config.yaml
d_mlp: 4096
activation: "gelu"
norm: "layernorm"
init: "normal"
init_std_qkv: 0.0148
init_std_o: 0.0
lr_mult_down: 0.7
beta1: 0.95
warmup_steps: 200
doc_mask: true
MLP neurons of a small language model. Each row is named by its layer, matrix (up: input weights) and neuron, and shows model dimensions 144-399. Each number is 500 + 50 x the weight over its row's rms, rounded and kept within 0 to 999. Numbers have three digits each.
After each neuron's rows, "fires in" lists the words (lower case) most often at its 100 highest values on Wikipedia text that the model never trained on.

L5.up1356:504490500515455459545437531550521499563496464538464477377557558496431511523439529519405572538545496476483448515490506455526514483478513512507506478530476492550458515521457519457499427503412519428494506557531586524482585540558529574544419425545459557492516493585518447611437521439631503472622554464577575570471467502561593431531450491503592554412578383544520500505504587500507493475499493552543478558473388504535513487573524567463440542445554512555459454480545465550496468500526418410490588508438522484449449542536470557523493483443493550557490559480483583570439509542496375535550501554535465556544474438581461506401541464377511521442437457482499501511483509601398538511458460499458540491479477599483604459537492595570512483535368401590561622520457514655462481577465417
fires in: "a"

L5.up2055:513549478499528464493563586620507414590479494531479487406517577446480536515501519528509534450459596525494533470467528524599517482543485433567508456525554489489392532547467518524505536484500451503548481396593437501613529502473551580555563322474448401388505469471454434489488504505617520525446508399597513568535396488464531430462576574550551601387542574540465511438567552482494477499529480540495473560523445543496512568537433517440513533484562557427476516452449426540526411484403502513565559504514575427543427479493513548583477515538525504506567515405593458474540459458411524527567537644510569444521536482475510584497524543541493474446514524463482495434451478550477449488585439476534525556439589450484561570511470504508469502489467539488432541469547534554511543504495480
fires in: "on", "a", "the", "may"

L5.up1528:448473463481455521542359586557551511501476532474484401452511483468482541555602465509479524486453500491343499513575476409442483578527501433525526529454519541506614535400531438515547438572427549606466439500532560549434458418481507477542565473507582484536527508549503486546582556512536510476500446543550422477513576493480372585502527438489480535510598464464515536504454527517459513422515554441434431582469510449463466502537465594486465476550484513469538506486459366428410461554509465508477537544504518574576442444481490529506342598498438575379464465510525515468547564493416445537517441521494561595495526442503512488484523597477569510565532509509509400584465508499531452502609464510534497523436552511539493504552463593477390459403489530480529466545556499430448479458470489
fires in: "as", "the", "a", "i"

L5.up3910:508551482543495466517524514344502523569504580590476569398511535518562501576510562593516572468522544458562433434587505452539463425525546563436467470502571503484569546489532540461531499627513548569417461478584475534480472525471509571597479422502571495605466484546424511443480422533472480494523535492610461477630539533541420499488467521561496543452483538546480566470530437470516505593651506490505513576511502473626577460480500425558510462484532540505511470407438510459479543464572480594507537501500509514525503469475539522552489481497532492538495515527467479460493634439436541459537583531524539474513556507548532491484521542547519460575583509484508533526527486563431534584495486469501554401446481539543535488514396575524411449542481575474447548514527561489577509576513552
fires in: "a"

L5.up3239:484598512498501555472543460501510477461451613489458554498555534443497501564521460426539465559431471565536541508413509455549462497631550504537453532471498506577492458546530475475451511448556503542462418514411576481432504470512498522484513535549458417607505425490491489544567520490541562539547557487414470480571536555526516558460442432452585535515395417545466452491390464470572517541491443472463440455533527545492516489475490561393472534468322530420545454578517432493502460451471445520541588594464482463490409530536413535381565431537504591486641484567542502537465512479442545565515489462445438440454526482470426487415465617524452531489475530631513499501549557559520541591531503545570481504521502602497418444553530571575558498485499508605452608448503451531452478433550452
fires in: "a"

L5.up3280:519508445464513497433503481486488593376459516558523525550588555479487496564590408528485554504463546575486520441429469476479567447474512499478463492470503466456548496537392574515456552538481526473554476411533590419450517539601497560580423613540505466578454466463465491624520448516503510549496482455513513549482469418465502473461370390505401552469485456482526478505520490523451520445478455497393477516478514491611522522452517493423527560527509399615469451515560472467459562510450413530525462474502552567422489601505503483459544548490463484479510566553450526502512495499478527526446511485483466537541460438544481474440535524535472436495510536601438477509520500431438547440500560552503513441474524466487515600490434488453517547566565487424352518526459549536542500478485452
fires in: "the", "more", "for", "in", "a", "after"

L5.up3031:534475445563435583555559577443466451499505533564413509399532403513600462469440466488497440546438575471521509515510518414558448435547524511508497571493446555477439570529516467467441449487521501532531547446604482505506467487387472504455526452544569549491463497500491388548534567386550529431497540528521508500390579529419535455538477557504405534442512529488428479422535568499479458497501574479508462538591554547379334501537528487448350434511497558512581504465596505554480481562540443495518498438496563466549525392496517540561580510550561498496499521478528578405558599452587445479544645529498560482536550478480443554513386476492527552446436474491501489516470553494446551511473464551583486416510419552518486508488466511475497512461461620488436445413548553568447512437499437
fires in: "in"

L5.up3986:428495473551505412477539563520542537486578519524540473560505467575558578574440507398456606633471537495425532456461519498497507525417532434576486520399499493476452425457390429574511453498533364432471529518575447523413433535525483585480520386491483449456501492460461428560586546497559544460568529460462458566561483532497548434443510437413483489432500516556402536488402635435491483468543495591465466523519460541525442482444532448536478558517495557450473486535480467423488445501462496538561512482442467603419556520465569435522518501588490492527486551456523583502412498527510454505479497488499413561581575496607422519485520542443417499517448475437539532567560493502413403576478460527500549565534466586484500511552395430504493476510394496481438499450506560476548468435458475
fires in: "was", "at", "in", "not", "is"

L5.up3987:490484367538618495612606509457454467505555469529494386529498550490489466392405497478509500515471533501475481354477501540529606358574482497553485462475508517327418413505496482507453576543449515521467510565441453527540437466509506462528514418492445567439442394548476492544579515532477420541480597510613496474506497580574462509529601570500548504474596485523529499541413494498508420554536557494477486527542483502459455420550533449498428420551539472538462545418556560554568528447479538461553475560515648530492484393539533498501493445506563420409525555448409403485548453516502486460432441489505435425467545509565420604539501493487506565505416475598490556462480434491371513484485559535485555482479536513523529520625542436527519462477570587454474455596535601471529530517416489
fires in: "was", "is", "also", "a"

L5.up975:497566496553517498485509449556512510467595551575519545542527510445522505457503495392438483523490590530544409461473441424471552441553583594513546493474462481475505468499570496501542498552519455502531492515511575580510531546560496427531498506544526454518471544560473472545487459555446482456538442465387501590504555517551497499484550530437487540433476534594479496522551513432597517517486576430424520532436402583486401560561461461451487489560376597498544455457556490468476502512580480531621450491444574467507514557568481536595461436416599538445545526525495456460423469519491494558530553520452504548383546428527509569494468499499365529527502581572481513476434545395591547481477429549459542474434403507467558473484485554516467510453405499481557589412554463497604498488504549
fires in: "a"